Part of a small language model's weights: no biases in attention or MLP.
MLP neurons of a small language model. Each row is named by its layer, matrix (down: output weights) and neuron, and shows model dimensions 442-569. Each number is 200 + 40 x the weight over its row's rms, rounded and kept within 0 to 999. A neuron's up and down rows have the sign that makes its largest values positive.
A block is one neuron, or neurons of one layer that tend to fire together. Before each block is what it responds to, as a language model described it from the Wikipedia text at the highest values.

List separators and "as"
L2.down112,151,208,144,252,181,232,254,212,193,234,212,206,177,243,114,289,161,295,157,212,126,220,152,187,223,175,208,215,183,181,155,234,281,221,162,222,213,235,216,217,145,182,232,155,144,171,176,198,177,211,203,154,156,109,179,185,179,168,137,199,209,224,202,211,201,174,216,243,214,185,193,181,188,256,211,129,262,241,171,181,76,251,214,119,191,170,179,240,179,195,169,218,203,210,193,177,271,173,165,213,223,162,193,178,235,218,142,253,225,232,186,206,208,140,214,195,207,223,197,122,204,177,254,196,122,230,143,265
L2.down122,283,190,207,175,177,207,219,172,211,222,266,187,210,192,281,178,195,166,270,233,225,170,214,149,179,198,178,260,147,185,192,113,219,234,87,235,231,225,177,201,229,220,163,157,198,246,171,231,210,237,275,324,242,190,215,213,172,166,212,148,200,236,296,171,202,178,170,165,170,240,167,208,185,211,166,128,234,172,189,207,255,166,243,199,242,188,210,253,148,261,192,130,222,140,137,175,201,259,245,225,199,184,250,185,229,133,187,175,178,187,214,243,157,181,203,202,225,203,273,202,254,249,220,229,139,194,206,260
L2.down381,148,239,148,210,261,226,201,234,190,203,210,167,154,216,145,222,181,201,233,206,168,184,206,164,234,221,181,159,213,230,212,225,188,205,177,122,232,275,178,204,207,194,164,137,153,107,178,206,216,244,211,214,256,154,181,234,223,208,210,208,189,239,266,150,174,195,138,198,231,208,205,131,205,206,150,151,226,261,193,161,171,252,213,193,258,203,145,248,151,136,201,133,153,225,176,230,242,161,216,208,309,163,217,202,169,194,268,166,213,191,183,101,145,219,214,200,183,186,247,247,131,279,270,162,140,181,164,188
L2.down481,158,198,182,235,173,281,82,180,222,180,295,94,202,159,181,212,215,196,186,184,157,180,165,225,205,154,154,308,168,244,225,195,182,206,188,163,191,204,175,141,227,225,234,243,180,194,193,259,223,256,203,207,251,238,98,208,182,227,247,191,195,147,248,122,237,173,228,160,180,257,185,224,237,196,261,231,188,281,168,177,249,213,218,168,121,160,145,263,204,185,237,225,177,178,191,254,204,213,256,179,207,151,269,158,93,184,148,163,277,184,202,189,235,190,211,149,143,169,208,154,209,218,212,226,242,213,371,254
L2.down483,218,176,182,259,170,199,177,194,240,211,220,169,131,156,210,195,235,178,135,207,142,198,169,194,182,164,178,283,185,202,191,201,276,196,184,164,171,274,169,218,192,235,254,183,152,231,204,167,212,226,194,220,271,223,219,236,156,185,243,171,247,232,173,162,194,142,240,198,188,160,220,155,182,246,198,130,235,175,169,213,218,178,189,182,165,183,153,210,182,229,227,222,176,156,207,237,208,175,182,167,232,258,188,208,242,240,193,166,211,225,236,174,266,224,232,141,183,215,195,149,165,198,161,193,167,172,702,201
L2.down626,160,184,206,215,225,190,176,150,175,201,197,121,196,241,258,173,296,192,209,213,238,253,184,214,154,188,220,202,188,148,166,155,215,226,201,190,234,290,168,180,198,278,179,209,234,170,170,198,183,229,183,244,238,275,217,145,215,285,215,83,132,110,228,136,192,207,244,216,163,167,207,230,288,143,269,191,205,170,111,170,142,167,242,178,248,230,244,169,210,145,124,167,172,110,254,230,108,219,205,191,166,179,240,215,158,205,131,190,218,165,208,193,211,166,202,146,199,163,182,197,188,196,168,205,222,251,468,217
L2.down808,324,184,209,212,277,160,188,187,151,192,211,243,224,169,191,203,148,114,197,192,192,288,233,194,165,302,244,177,179,151,258,248,178,237,208,215,258,217,133,202,194,163,253,234,184,164,221,248,130,207,214,191,151,243,246,197,115,154,243,223,216,216,203,220,257,211,166,261,228,197,185,137,182,171,167,220,219,216,178,182,253,256,241,161,203,169,217,277,189,219,279,180,254,233,222,161,230,203,258,154,217,230,201,212,219,235,113,161,168,241,179,204,203,205,190,197,137,185,143,219,178,183,211,230,159,176,313,158
L2.down847,192,185,182,197,207,141,209,196,204,196,212,125,150,249,126,212,288,145,193,181,216,278,221,261,154,260,246,254,225,136,240,242,212,199,197,141,240,225,227,199,196,167,190,190,231,242,140,208,217,263,187,239,214,197,214,162,165,167,240,192,157,173,173,218,191,178,150,176,158,136,192,211,368,190,209,175,232,244,223,134,188,215,212,228,270,261,227,207,193,222,143,173,247,236,285,210,167,184,209,146,179,183,227,244,195,209,248,195,172,241,203,182,192,184,206,199,245,265,205,246,134,203,210,192,273,206,277,224
L2.down882,132,234,222,198,159,209,305,175,152,273,223,219,178,221,215,242,269,204,214,221,202,176,236,244,234,181,198,230,231,176,206,175,245,146,216,225,257,271,160,199,137,184,140,205,176,248,268,222,163,176,213,234,215,119,232,204,182,246,198,278,142,204,238,220,109,184,181,136,192,164,183,296,160,256,196,235,238,185,215,181,243,262,201,180,156,199,211,195,216,128,183,163,214,282,198,218,226,204,199,144,183,195,147,266,258,145,172,197,251,232,228,305,209,189,186,250,177,205,254,226,159,222,194,193,225,250,173,210
L2.down1003,147,110,160,166,195,236,160,234,250,184,234,128,220,220,219,188,216,150,228,210,195,230,146,234,207,228,221,180,190,172,138,250,190,207,164,161,185,170,194,204,214,285,144,146,171,192,167,223,207,160,187,188,235,239,177,247,202,200,220,194,255,214,172,122,202,251,200,217,167,230,254,200,225,171,184,195,189,229,253,162,193,270,251,108,135,153,293,173,275,209,201,128,201,184,222,205,202,238,208,151,194,175,212,167,204,116,182,198,228,171,188,172,203,159,161,262,232,242,233,290,169,195,185,143,182,248,167,208
L2.down1029,246,187,250,195,245,197,195,190,308,175,177,212,120,186,175,217,168,188,223,200,234,201,175,247,175,224,207,176,212,238,209,162,155,223,151,193,238,169,136,250,177,201,169,233,158,180,208,140,213,169,224,264,258,209,204,177,117,130,188,217,203,235,267,245,164,154,134,153,130,224,220,253,194,186,203,172,273,227,285,280,206,273,246,183,235,209,191,167,255,215,243,167,220,200,202,224,203,206,270,200,198,177,205,164,219,198,196,180,274,232,193,166,171,203,195,224,199,140,183,202,143,268,191,205,215,249,122,156
L2.down1143,246,196,227,245,191,214,231,98,216,232,248,78,210,145,199,220,215,167,170,266,229,268,182,198,229,251,219,232,196,152,210,249,199,317,186,254,211,180,151,165,162,248,200,247,181,237,170,209,215,142,206,264,196,182,207,167,244,194,203,125,102,187,232,182,188,191,227,215,214,232,138,212,145,175,219,186,146,251,246,275,176,186,180,153,245,242,169,252,162,197,157,218,193,219,175,222,197,138,183,258,250,221,218,202,162,219,129,176,251,178,173,265,187,241,208,252,178,109,199,184,231,226,230,226,205,248,281,224
L2.down1423,159,247,230,217,205,161,185,153,210,211,174,152,167,232,124,232,247,174,78,182,189,205,229,220,191,188,241,160,189,157,149,219,249,244,98,163,193,192,254,206,136,231,201,197,124,190,112,223,182,182,236,202,181,246,231,229,283,191,218,240,221,208,234,180,191,202,181,232,190,195,154,227,229,160,161,154,194,159,213,129,209,274,210,184,211,180,135,229,219,202,191,263,193,181,203,227,159,209,190,199,219,182,192,202,218,236,179,178,192,240,283,171,211,167,196,212,241,179,198,169,226,210,196,124,178,279,393,232
L2.down1442,226,134,254,229,262,193,153,190,154,180,180,202,128,195,203,189,224,224,226,183,240,193,234,179,190,226,223,191,136,166,198,124,208,164,218,182,209,250,168,169,247,158,244,272,212,228,140,221,131,187,151,347,227,245,247,159,215,195,94,206,214,221,234,175,160,246,203,188,161,211,215,191,189,204,229,187,207,202,181,235,250,178,230,265,173,216,207,123,166,163,244,201,244,184,184,258,225,151,179,174,238,194,119,185,123,194,179,211,210,189,203,223,200,211,262,190,165,195,186,181,150,210,272,136,226,270,187,159
L2.down1681,108,173,210,289,213,138,206,149,237,208,239,113,243,232,107,167,211,198,148,179,215,221,189,183,260,287,204,219,171,184,132,215,157,210,146,249,239,220,200,125,202,222,174,131,160,177,132,157,201,183,242,220,201,137,138,266,258,204,155,203,158,227,201,196,233,176,203,195,173,156,172,248,209,235,183,198,246,208,287,184,250,242,246,146,162,159,233,168,244,184,201,208,138,229,195,284,174,208,223,263,288,279,239,239,158,243,128,178,172,243,110,191,220,273,156,208,211,226,216,191,215,207,253,217,205,185,235,204
L2.down1718,193,166,196,218,294,257,183,199,204,167,245,214,157,222,166,214,237,198,252,205,170,156,173,219,239,232,160,218,178,247,192,141,243,164,191,148,215,223,160,206,206,144,155,158,218,200,184,195,197,215,180,244,228,220,259,232,207,214,207,253,240,222,158,188,136,200,212,172,243,196,196,260,287,164,227,208,225,231,111,104,185,219,189,183,237,116,164,174,205,180,195,200,262,258,261,290,186,218,254,193,220,156,130,231,274,209,257,172,213,224,212,139,129,175,205,183,215,245,229,120,192,313,281,278,243,219,326,144

Word-start "rec" pieces
L2.down69,328,213,180,211,164,231,238,203,216,260,190,190,232,207,180,205,205,165,256,247,168,176,165,216,169,195,220,99,196,186,227,202,236,223,111,185,178,232,242,219,163,251,260,205,195,201,214,280,181,107,156,184,244,226,163,228,226,194,231,228,163,136,130,206,181,203,184,219,156,228,166,201,206,203,154,236,141,223,170,192,196,198,191,178,268,181,128,124,233,242,198,139,234,222,219,260,264,264,177,221,170,220,113,181,168,268,235,215,241,219,273,131,237,263,142,124,154,137,270,203,192,232,214,214,227,181,221,249
L2.down203,172,202,216,263,261,272,216,199,198,239,210,166,223,131,209,242,178,180,233,210,156,222,206,165,261,152,133,192,287,198,273,231,155,238,205,177,188,276,207,180,155,198,177,179,142,232,231,224,218,162,178,230,184,173,240,186,216,182,203,225,232,211,201,190,220,299,250,174,272,149,147,225,196,199,241,184,253,171,202,278,186,133,154,203,215,250,225,264,173,172,213,183,285,245,156,175,197,201,202,190,215,193,221,121,152,172,176,273,183,170,53,244,224,248,190,181,204,230,236,199,200,171,151,186,163,127,268,177
L2.down225,117,161,168,206,229,242,220,211,260,150,189,136,296,170,223,189,232,249,253,208,241,173,201,262,259,213,179,273,129,233,179,171,211,226,174,287,183,222,188,251,196,259,171,209,273,171,222,188,157,222,222,233,239,236,238,190,191,244,187,242,193,199,227,227,217,215,212,149,249,245,164,158,193,189,185,243,149,205,249,246,247,202,228,224,267,169,221,193,255,167,124,185,221,168,113,130,121,252,164,186,172,168,130,178,149,142,154,294,212,170,173,313,188,186,257,206,225,197,211,196,272,197,196,183,122,209,256,209
L2.down340,240,148,111,168,206,225,145,265,244,188,227,204,259,114,233,261,232,162,158,164,172,179,175,202,217,176,102,204,138,182,197,151,100,272,250,235,178,230,251,244,174,202,212,139,201,242,225,263,155,176,180,206,219,147,179,176,246,293,219,269,250,149,296,128,194,209,227,205,199,205,158,280,218,193,237,266,214,182,242,231,202,171,262,263,174,156,232,190,170,150,209,197,208,175,202,155,126,176,219,204,224,181,93,186,169,246,149,199,222,233,162,208,203,192,188,156,125,159,215,261,221,200,192,186,137,203,208,238
L2.down383,236,150,206,130,129,268,170,277,211,193,234,238,267,203,195,238,158,182,220,217,167,206,230,174,265,151,196,189,185,243,178,163,258,171,297,189,189,227,179,217,201,221,220,152,178,219,152,171,162,198,187,106,228,203,238,185,258,261,207,260,172,207,236,227,222,177,273,144,190,245,193,211,174,214,159,192,175,212,203,219,187,237,152,160,103,206,216,197,201,191,176,201,139,240,205,215,202,169,201,233,149,283,164,172,194,149,265,171,187,81,198,208,215,187,179,129,256,234,240,192,231,224,224,186,195,246,196,153
L2.down574,189,221,244,188,219,222,241,188,199,139,178,261,193,249,146,203,239,273,177,202,207,166,206,197,189,181,226,214,260,204,264,154,183,160,208,214,203,230,222,217,257,198,195,309,219,167,217,220,130,184,164,241,193,176,181,148,218,239,252,208,249,140,190,220,216,213,210,183,224,246,175,204,234,284,314,228,256,217,220,165,203,241,225,187,212,195,177,242,131,241,192,204,224,203,164,216,136,180,173,214,194,254,169,228,158,179,247,190,142,155,234,170,210,250,222,238,226,280,163,187,256,151,155,243,132,196,281,164
L2.down1038,178,200,134,237,225,240,280,181,202,229,243,173,202,218,278,202,239,230,164,183,227,166,169,187,191,257,178,257,181,186,196,236,133,142,190,244,162,233,296,191,210,173,186,138,104,204,176,225,172,147,157,206,231,158,207,191,161,208,136,174,232,194,212,243,222,230,185,169,228,172,225,219,166,221,107,220,190,190,114,156,153,167,201,217,145,168,201,93,188,168,185,203,193,165,182,187,228,285,212,193,207,150,174,206,272,177,198,217,242,158,237,239,261,204,197,216,219,254,205,116,230,210,275,163,161,198,224,250
L2.down1093,186,184,228,162,108,264,236,206,199,239,257,210,158,197,180,222,191,201,208,196,235,289,244,235,230,216,175,164,210,213,223,155,259,230,253,275,206,188,194,221,260,248,238,169,186,97,174,141,208,135,170,184,149,170,246,196,211,182,175,255,261,156,216,258,193,151,239,249,222,138,157,193,196,237,171,267,156,172,208,157,180,219,181,225,217,210,188,248,185,221,255,210,279,171,255,241,164,288,287,210,171,169,173,164,218,189,239,189,229,191,159,175,222,208,146,116,227,200,202,142,214,213,119,221,235,148,278,186
L2.down1118,243,154,204,206,193,187,193,201,222,188,222,105,210,194,190,174,119,203,229,219,185,145,164,290,248,137,206,209,214,146,238,170,187,235,234,230,157,185,148,217,107,237,146,217,137,202,150,185,213,205,184,173,233,165,228,173,199,174,196,240,196,153,265,193,254,329,239,207,244,163,203,164,231,173,272,185,246,191,250,258,238,196,202,215,225,230,191,217,142,222,243,245,222,134,178,148,175,198,225,217,195,250,171,165,237,170,266,235,175,125,173,162,236,239,116,195,186,173,154,153,149,222,180,200,197,235,182,172
L2.down1147,223,200,265,255,307,274,216,179,202,97,242,268,149,217,226,181,207,176,231,208,128,118,199,214,276,173,203,256,175,223,161,271,261,239,241,174,275,307,217,207,205,234,284,266,184,185,278,185,221,135,231,108,249,124,193,162,196,188,187,190,224,149,195,205,165,265,115,161,241,214,201,140,189,240,253,250,160,160,209,99,188,272,262,180,186,223,233,147,228,205,243,151,211,186,236,219,213,237,241,139,225,194,166,252,232,186,201,184,131,214,230,232,206,199,225,195,235,248,218,243,223,160,153,175,252,187,315,178
L2.down1152,289,241,212,209,245,205,195,210,207,163,240,273,167,221,247,225,274,214,145,154,149,121,187,219,180,231,130,193,229,175,281,182,185,199,215,164,195,152,259,270,288,236,205,153,150,203,160,139,221,206,167,152,135,181,281,186,184,224,109,169,189,231,245,251,115,237,161,209,217,224,198,204,188,145,165,241,166,181,206,174,162,192,198,171,182,160,242,187,226,149,199,157,222,170,256,174,236,192,240,212,207,165,158,266,172,214,254,148,139,162,146,121,177,259,151,173,177,192,255,226,243,208,214,193,187,286,254,193
L2.down1169,169,210,151,233,129,185,121,183,221,202,193,137,178,126,203,272,167,222,130,119,149,225,265,202,173,213,225,234,245,183,182,198,193,204,273,235,213,211,179,243,115,201,165,211,278,166,249,221,188,173,178,199,211,183,203,185,183,167,196,178,205,202,201,166,236,206,198,253,202,160,182,267,185,233,135,212,178,243,178,215,193,167,224,182,233,192,204,198,198,228,275,195,177,217,179,253,174,277,261,179,140,191,307,219,278,208,206,192,219,204,199,198,229,124,187,228,157,261,206,175,242,218,167,206,130,234,198,225
L2.down1353,267,192,203,217,154,151,204,201,246,150,224,196,247,200,199,223,216,200,235,126,144,211,199,166,227,121,183,174,212,215,189,286,147,240,230,163,213,182,218,328,205,220,262,177,207,201,255,219,219,232,248,174,166,155,236,239,173,258,215,126,265,254,191,133,175,197,223,155,206,179,227,179,176,118,193,252,183,248,214,225,255,204,201,177,219,189,171,177,203,158,204,212,182,193,214,165,196,191,164,135,166,198,136,179,232,202,205,202,216,195,167,185,242,178,156,223,180,112,251,155,216,206,189,193,246,182,166,224
L2.down1495,218,186,250,207,223,191,135,202,286,228,154,219,195,182,198,225,206,180,160,211,169,148,188,202,112,196,148,221,192,172,171,231,172,232,120,208,222,196,276,201,140,257,195,201,189,195,272,200,266,176,203,252,271,198,177,186,190,186,141,228,208,167,224,219,205,207,222,174,184,222,230,265,215,269,211,238,226,295,186,200,206,239,203,184,260,154,144,202,210,134,198,220,204,142,211,193,190,233,78,225,195,204,130,259,234,136,267,142,193,166,178,191,204,204,236,188,208,198,179,175,197,125,153,254,203,254,297,263
L2.down1497,192,198,143,119,210,228,236,164,194,172,193,167,207,166,174,207,214,185,189,256,222,188,181,243,206,183,247,200,127,210,268,168,258,201,210,239,224,212,205,162,174,219,228,248,94,228,207,207,253,235,152,169,144,302,209,197,116,240,288,260,240,232,131,113,230,222,234,207,231,126,280,248,201,172,216,199,197,149,241,227,193,233,205,165,179,250,221,216,226,163,193,233,202,159,176,135,122,168,249,213,246,235,163,216,248,193,198,216,177,218,224,247,258,162,352,147,225,204,223,171,201,243,199,241,216,183,191,184
L2.down1692,210,249,203,204,172,157,97,127,189,179,196,170,161,134,289,235,203,189,132,243,171,223,258,197,315,217,178,151,216,170,209,137,223,226,181,246,213,212,246,181,211,217,217,173,250,171,161,277,180,213,209,134,228,243,187,252,162,245,105,145,299,199,207,325,185,246,148,113,163,257,190,244,272,217,207,227,226,208,166,213,216,152,149,235,190,167,236,254,213,195,150,278,152,192,216,249,201,263,284,118,261,184,205,165,180,191,222,203,246,216,158,185,215,216,215,237,219,219,148,190,266,170,194,212,235,167,200,196

Wiki section-heading markup
L5.down654,183,223,218,226,203,184,253,208,161,120,176,166,199,210,130,190,218,197,229,246,204,169,182,224,161,187,176,202,182,225,174,214,175,141,203,219,180,154,209,233,199,213,181,232,182,162,182,161,187,111,228,216,200,257,149,171,213,202,224,209,187,192,180,236,216,226,228,158,178,176,204,244,194,242,191,139,188,157,181,239,224,127,217,219,206,199,140,210,191,189,217,183,246,254,189,229,269,229,199,150,213,188,281,194,188,189,162,254,199,214,223,203,183,180,217,148,214,219,244,172,132,232,177,208,177,229,658,106
L5.down723,238,175,131,267,227,183,189,185,174,255,208,194,156,164,206,182,251,219,219,189,199,187,237,172,232,257,158,175,121,175,194,255,157,268,209,153,193,209,205,181,179,217,211,180,202,217,230,233,217,196,191,227,190,170,199,143,191,219,190,170,206,200,203,173,242,315,213,190,112,224,147,178,207,164,145,186,167,232,193,219,168,220,167,155,202,227,223,195,154,218,154,201,235,203,184,186,165,191,201,212,232,249,164,157,224,208,199,218,210,218,215,239,194,161,186,211,200,208,231,220,211,221,211,187,217,238,671,207
L5.down906,193,190,207,194,196,192,160,143,237,215,228,263,204,138,178,197,184,172,259,159,155,151,210,124,189,161,225,224,226,173,259,174,278,143,223,203,225,202,197,168,202,210,179,139,186,183,192,172,224,193,204,220,214,176,217,185,169,168,189,214,236,216,214,177,213,153,167,219,200,222,199,196,211,137,119,132,226,199,174,222,219,204,157,227,184,224,229,216,242,175,210,222,165,217,206,207,232,232,218,224,238,156,187,167,259,159,230,197,172,196,147,180,195,194,154,205,194,178,205,181,224,212,214,115,188,169,641,253
L5.down969,206,206,231,224,305,157,279,180,141,153,138,180,247,189,128,165,175,193,181,161,171,206,174,166,201,164,131,189,182,239,210,184,176,210,203,225,173,171,125,210,291,199,182,263,230,248,185,179,203,188,224,205,205,221,179,236,189,158,214,154,181,158,214,300,205,232,174,194,209,203,198,199,216,187,177,151,263,238,209,179,254,189,172,264,283,179,214,169,245,151,135,197,204,192,168,201,159,198,244,178,188,147,241,190,184,134,221,131,180,162,173,222,191,184,244,273,196,188,231,92,200,262,250,213,283,190,499,206

Agreement and response verbs
L4.down1070,209,195,140,168,146,182,145,203,209,241,253,211,225,185,235,194,180,176,202,246,225,202,217,202,182,231,254,207,241,185,168,219,180,248,220,190,161,190,244,182,145,263,140,206,132,212,197,202,186,152,190,146,151,240,182,216,217,211,199,246,233,245,163,208,214,152,278,250,205,250,127,246,136,267,186,218,203,262,214,181,263,146,235,163,202,167,246,228,176,108,184,183,200,196,174,224,230,155,111,262,203,173,237,192,183,210,184,143,260,274,236,251,193,174,152,201,216,210,272,155,257,223,183,221,193,169,373,219

List bullet dashes
L4.down1227,172,198,179,196,240,175,188,137,201,187,191,225,238,233,120,227,159,234,197,140,226,212,248,205,232,269,196,162,228,248,245,167,158,225,162,236,267,209,250,227,243,216,245,196,228,153,216,228,173,246,240,189,207,73,219,199,161,205,212,194,213,231,187,225,240,223,165,219,191,222,237,157,197,148,150,157,179,238,251,173,243,178,89,118,136,179,159,255,205,269,197,208,217,211,201,221,164,236,196,128,155,203,204,161,234,199,209,195,181,212,222,199,158,170,205,294,175,257,219,150,207,236,259,135,199,209,365,204

Reporting and indicating verbs
L5.down316,173,207,230,167,193,186,183,245,233,176,224,153,227,149,240,211,204,197,195,210,229,172,138,173,192,244,179,121,174,224,241,230,233,258,179,269,222,177,231,284,196,289,171,185,239,232,203,179,180,206,223,167,177,141,216,169,245,176,249,217,191,197,135,247,162,139,152,263,132,228,234,210,206,281,243,186,224,143,192,142,183,188,207,91,136,171,254,220,171,222,119,175,199,148,228,223,260,176,268,183,206,210,192,259,199,246,221,270,184,227,188,213,237,178,155,189,209,203,208,170,215,174,204,181,178,174,311,188
L5.down664,192,206,140,153,215,175,193,274,191,201,170,148,94,201,192,215,219,215,222,249,156,183,200,207,193,224,174,183,187,245,187,196,181,229,227,254,173,259,230,198,187,251,183,224,138,184,138,196,163,223,173,184,195,153,184,291,281,189,272,189,277,218,183,191,148,287,246,180,133,262,144,218,205,174,257,255,187,213,154,163,168,185,218,153,241,215,197,193,217,156,182,217,136,244,257,239,214,236,222,193,167,200,249,218,192,154,200,164,183,195,231,225,210,238,188,251,209,137,205,176,162,188,220,182,173,178,295,290
L5.down746,131,142,209,216,211,152,138,155,197,155,179,62,206,178,215,232,245,211,176,130,215,200,220,242,250,222,158,150,128,202,253,170,202,234,196,239,238,190,214,180,174,263,205,229,217,171,228,269,237,142,135,227,180,267,273,168,183,230,162,232,199,138,154,176,215,198,166,185,250,189,217,140,183,119,159,220,209,258,311,234,208,176,276,158,137,157,198,198,231,194,200,159,262,220,179,180,229,221,323,210,245,162,187,223,167,217,198,215,237,202,179,204,212,244,223,183,146,163,257,245,244,182,171,251,221,210,258,278
L5.down1598,144,164,162,207,155,236,223,195,174,170,309,124,200,170,190,282,160,257,209,186,174,201,163,245,206,225,172,159,219,162,182,156,204,232,229,261,178,192,244,165,228,134,245,222,260,202,227,235,214,192,162,169,148,179,126,178,191,116,208,178,275,150,171,268,222,189,235,215,167,201,142,286,164,212,185,254,210,200,244,254,224,276,144,173,156,220,252,211,215,183,164,237,133,173,151,197,191,174,260,201,211,203,172,149,216,162,231,152,188,196,218,185,143,210,226,140,185,262,217,172,176,169,145,165,186,236,261,272